From a checkpoint of a small transformer trained on Wikipedia: MLP 320 GELU, 112M tokens.
MLP neurons of a small language model. Each row is named by its layer, matrix (up: input weights) and neuron, and shows model dimensions 16-79. Each number is 128 + 24 x the weight over its row's rms, rounded and kept within 0 to 255.
After each neuron's rows, "fires in" lists the words (lower case) most often at its 100 highest values on Wikipedia text that the model never trained on.

L8.up188 [116 143 134 133 149 147 127 109 160 121 153 125 132 118 157 127  84 100 136 109  94 117 125 127 143 138 161 135 128  91 106  79 167 133 122 124 127 111 148 113 152 112 140 125 143 141 102 149 157 114 119 150 168 145  95 144 109 106 163  77 143 131 116 118]
fires in: "and", "is", "has", "but", "even", "although"

L2.up313 [ 96 140  83 130 141 114 137 117 109 126 145 123 130 137 128 129 103 154 128 115 128 190 136 144 139  98 162 112 142  76 111  94 114 168 104 114 128 136 143 175 149 169 146 123 130 157 127 129 163 149 122 120 129 108 118 104 127 103 122 134 136 165 119 157]
fires in: "on", "was", "it", "june"

L2.up120 [133 136 116 150 135  95 129 102 138 102 142  86 136 129 154  98 121  54 117 110 158  96 151 163 137  94 101 154 114 132 152 119 127 159  98 126 153 112 133 122 134 120 153  91 122 149 133  89 137  90 122 162 149 138  85 155 130 127 163 116 171 153 107 160]
fires in: "have", "as", "album", "include", "included"

L10.up140 [100 191 160 117 164 138 123 150 116 188  97 110 145 125 126 119 143 119 149 137 139 148 148 169 152 111 146 108 151 114 115 125 164 136 129 100 127 141 125  71 143 190 137 105  99 120 119 137 136 107  80 128 141 118 108 123 119 153 171 143 124 138 158  99]
fires in: "with", "when", "western", "while", "won", "weiss"

L2.up236 [108 164 128 178 118 115 155 142 162 125 123 116 138 151 123 113 152 115 161 123 126  99 122 125 189 133 149 146  82 147 143 105 125 121 103 125 101  96 138  75 129  97 151 127 151 133 141 166 136 112 108 143 157 103 103 154 143 128 165 115 144 103 113  96]
fires in: "found", "named", "include", "published", "following", "acquired"

L14.up171 [127 141  95 169 160 137 140 121 144 155 155 116 201 159 121 145 159 161  74  98 137 113 146 161 106  61 118 110 138  86 119 101 116 121 116 119 117 105 129  92 131 149 162 116 129 166 156 154 124 153 126 117  93 116 138 127 130 159 139  93 128 130 109 101]
fires in: "with"

L15.up43 [115  90 113 135 110 161 157 158 127 115 125  89 133 136 142 169 126 109 143 103 134 129 115 136 121 114 137 123 135  79 113 114 142 168  98 131 140 115 164 109 202 130 132 125 126 158 152 157 124 169 132 105 134 150 116 168 140  92 118  84 119 116 164 132]
fires in: "for", "been", "were", "not", "was", "be"

L3.up168 [114 154  98 156 113 134 123 150 125 158 106  75 163 161 152  89 164 154 112 160 141 125  91 142 143 121 131 141 122  97 120 116  79 159 113 118  96 133 110  91 136 138 108 147 123 138 162 103 133 109 157 139 188 158 177 141 159 110 176 127 135 166 138  95]
fires in: "s", "billboard", "playback", "their", "tracks", "released"

L14.up197 [114 100 140 141 116 154 109 119 148 110 131 157 147 154 105 134 103 103 128 101 128 109 166 134 126 122 147 142 127 178 122 110 135 179 129 130 120 113 150 129 136 142 147 165  98 156 126  69 114 105 102 113 114 150  86 116  92 136 154 123 138 149 154  90]
fires in: "of", "to", "said"

L15.up64 [106 126 109  97 138 127 146 104 205 112 146  80 139 154 128  96 159  91 152 106 128 146 142 132 105 141 139 144 145 113 145 133  84 136 141 137 101 139 133 103 162 176 108 139 114 128 115 141 173 106 111  64 137 126 158 145  98 120 123 150 126 149 137 144]
fires in: "the", "st", "s", "stadium", "street", "star"

L10.up293 [124 128 111 163 156 132 130 122 103 138 105 106 126 158 154 152 131 112 119  95 144 164 170 128 122 114 159 143 112 142 131  97  78 133  85 107 103 138  97 101 175 135 138 120 108 159  94 165 169 129 102 125 114 127  76 135 122 142 130 165 150 139 119 120]
fires in: "division", "council", "cup", "described"

L2.up308 [127 160 124 138 161 182 111 116 137 147 133  92 136 151 136 101  66 112 143 119 165 162 179 133 119 129 115  96 165 105 103 100 143 155  95 118 119 151 150  77 140 131 152 166 130 153 110 150 126 115 166 128 149 128 139 127  84 120 141 122 139  93 115 100]
fires in: "its", "other", "were", "itself", "subject", "others"

L2.up108 [115 151 142 143 139 125 127  90 143 122 107 128 163 107 158 150 133 100 121 162 171 108 177 143 131 104 163 159 107 144 115 119 148 111 103 126 129 130 126 154 172 105 143 141 163 139 147 156 109 142 114 147 156 111 117 131 137 164 159 120 142 165 140 119]
fires in: "after", "before", "as"

L6.up74 [118 155 128 182  98 122 121 121 111 105 116 121 149 155 103 122 138 123  96 105 178 142 156 180 151 123 147 127 114 121 124 144 110 133 149 105 130 147  80 143  99 144 142 137 137 159 141 106 152 126  98 123 184 133  77 122 131 138 152 100 100 133 130 166]
fires in: "in", "the", "on"

L3.up93 [ 91 105 149 118 147 105 158 120 173 140 146 101 127 147 162 114 138 141 119 132 116 164 119 160 124 101 120 160 111 151 110  93 130 134 112 114  77 148 123  80 137 128 162 141  96 169 156 105 122 141 107 130 121 172 105 135 147 117 140 136 145 138 163 104]
fires in: "with", "where"

L8.up63 [121 106 104 175  98 131 110 132 137 114 121 102 134 163 119  82 122 107 104 138 152 149 126 146 152 158 154 128  98 125 136 125 105 101 106 131  93 147 213 131 113  87 143 139 151 152 138  85 121 140  75 160 107 118 126 145 105 134 146 124 110 126  73 133]
fires in: "this", "however", "while", "meanwhile", "though"

L2.up131 [127 120  81 169 127 159 164 140 154 111 138 120  94 131 128 153 149 135  96 112 169 120 105 186 123 115 161 171 128 110 121  94 133 113  97 127  94 139 128 127 125 119 162 118 142 169 174 129 172 134 143 154 155 151 107 130 124 136 155 141 151 145 142 129]
fires in: "their", "including", "s", "such", "us"

L13.up279 [102 118 136 123 122 150 142 140 128 126  96 115 137 122 117 127 144 116 119 105 105 123 112 129 164  91 131 124 166 139  73 124 142 142  84 132  95 153 127 124 135 120 118 148 152 183 204 104 121 121 119 138  82  96 134 138 143  68 114 132 130 155 157  91]
fires in: "none", "financial", "full", "fraternity", "part", "small"

L9.up254 [124 110 124 142 124 115 104 154 120 147 157  97 150 151 127 131  94 109 109 137  80 135  83 113 117 128 128 121 130 108  87 157 150 135 148 109 113 105 100 121 150 145 144 177  98 108 125 149  87 182 128 164 101 114 148  75 102 150 152 129 165  83  80 118]
fires in: "0", "3", "2", "1"

L6.up155 [116 148 137 130 126 129 127 138 164 126  96 132  99 118 155 134 106 136 115 128 115  83  97 140 138  86 113 133 148  92 103  88 136 105 117 128 117 130 143 129 142 131 183 112 149 128 146 166 133 136 159 107 129 107 172 131 143 112 143  73 161 150 122 145]
fires in: "is", "was", "considered"

L2.up183 [109 136 120 128 152 121 154 147 118 121  98 122 161 104 142 107  98 101 153 117 163 109 111 170 119 120 118 165 169 110 136 105 100 164  90 130 144 123 176 117 153 143 110 124 139 130 145 129 127 143 134 128 128  95 171 150 107 119 134 104 168 124 152 129]
fires in: "its", "her", "their", "through", "itself"

L8.up29 [115 156 148 121 140 149 147 157 116 132 149 108 182  94 115 100 132  91 139 135 155 144 108 144 102 115 121 130 135  73 119  86 110 144 105 106 142 124 124 117 195 125 137 117  91 124 108 142 137 113 107  39 148 147 101 112 131  98  97 123 100  94 147 148]
fires in: "of", "division"

L2.up70 [131 123 102  90 133 128 120 155 138 150 119  74 112 119 130 111 157 114 142 177 148 102 135 162  96 159 200 165 127 127 125  86 122  80 126 129 133 115 115 153 139  83 136 145 119 166 134 137 151 114 144 117 146 156  96 149 147 142 169 161 101 131 105 134]
fires in: "on", "after", "born", "since", "including", "prince"

L3.up68 [126 124  64 123 126 123 130 148 152 117 131 109 117  96 126 155 131 131 101 115 148 161 135 137 114 110 134 176 141 160 113 117 143 103 108 133  86 150 138 132 137 122 151 149 127 138 128 111 134 175 134 134 160 135 110 160 108 123 129 111 136 151 145 117]
fires in: "only", "first", "than", "again", "not"

L12.up223 [115 111 152 157 149 129 114 147 114 129 114 132 110 159 174 155 139  88 134 111 113 124 151 152 115 123 177 102 139 134  88  96 127  96 151 120 121 111 169 127 165 154 163 109 107 124 171 162 179 121 116 145 200 108 147 154  99 124 121 144 151 141 120 133]
fires in: "he", "just", "due", "instead"

L2.up17 [101 173 138 179 113 121 111 131 165 107 152 126 154 196 144 122 159 160 124 148 139 118 117 150 139 108 126 100 128  99 105 113 150 121 126  82  83 153 121 112 125 136 129 116 171 131 167 114 121 113 171  91 181 142 136  92 121 149 162 137 113  66 140  87]
fires in: "the", "american", "comedy", "german", "germany"

L12.up292 [128 156 147 147 103 126 191 143  97 152 137 116 150 117 127 112  94 117 121 133 146  88 139 140 123 114  84 144 105 147  62 121 112 103 123 118 115 140 101 126  96 146 119 137 124 204 185 129 121 101 127 137 143 131 133 119  99 149 113 129 153 141 212  84]
fires in: "of", "with"

L14.up82 [109 125 134 164 110 154 151 136 120 153 147 161  97 133 131 153 109 149 162 115 162 141 150  99  99 134 140 139 153 107 113  81 128 130 131 136 133  84 123 101 126 122 112 148  87 184 180 123 169 125 129 108 142 144 105 153 113 128 120 154 138 114  89 118]
fires in: "born", "on", "down", "it", "website", "appeared"

L3.up88 [112 155  83 139 158 139 116 125 132 147  85  94 115 128 112 107 137 123 106 130 119 142  91 112 143 117 101  84 163 113 110 144 130 110 153 104 111 148 116  97 140 114 140 128  99 156 167 143 158 105 128 122 114 128 107 138 132  88 127 163 120 151 120 168]
fires in: "first", "the", "second", "third", "tournament"

L6.up217 [115 119 121 190 109 154 133 141 157 160 115  91  88 105 130 121 173 140 164 112 152 120 130 168 114 123 127 134 174 110 110 124 137 134 150 106 129 124 112 104  95 111 150 147 104 126 126 140 115 122  86 153 140 165  91 119 103 142 151 137 136 146 105 102]
fires in: "1", "2", "3", "31", "office", "2001"

L2.up41 [ 90 144 125 130 122 104 111 153 144 148 164  82 117 143 107 105 130 119 120 112 118 144 138 143 138 142 119 134 167  89 111  74 139 143 145 117  85 144 134 109 167 175 102 157 108 132 180 134 136  56 108 120 127 155  77 144 155  91 148 187 129 155 154 117]
fires in: "by", "for", "to", "with", "against"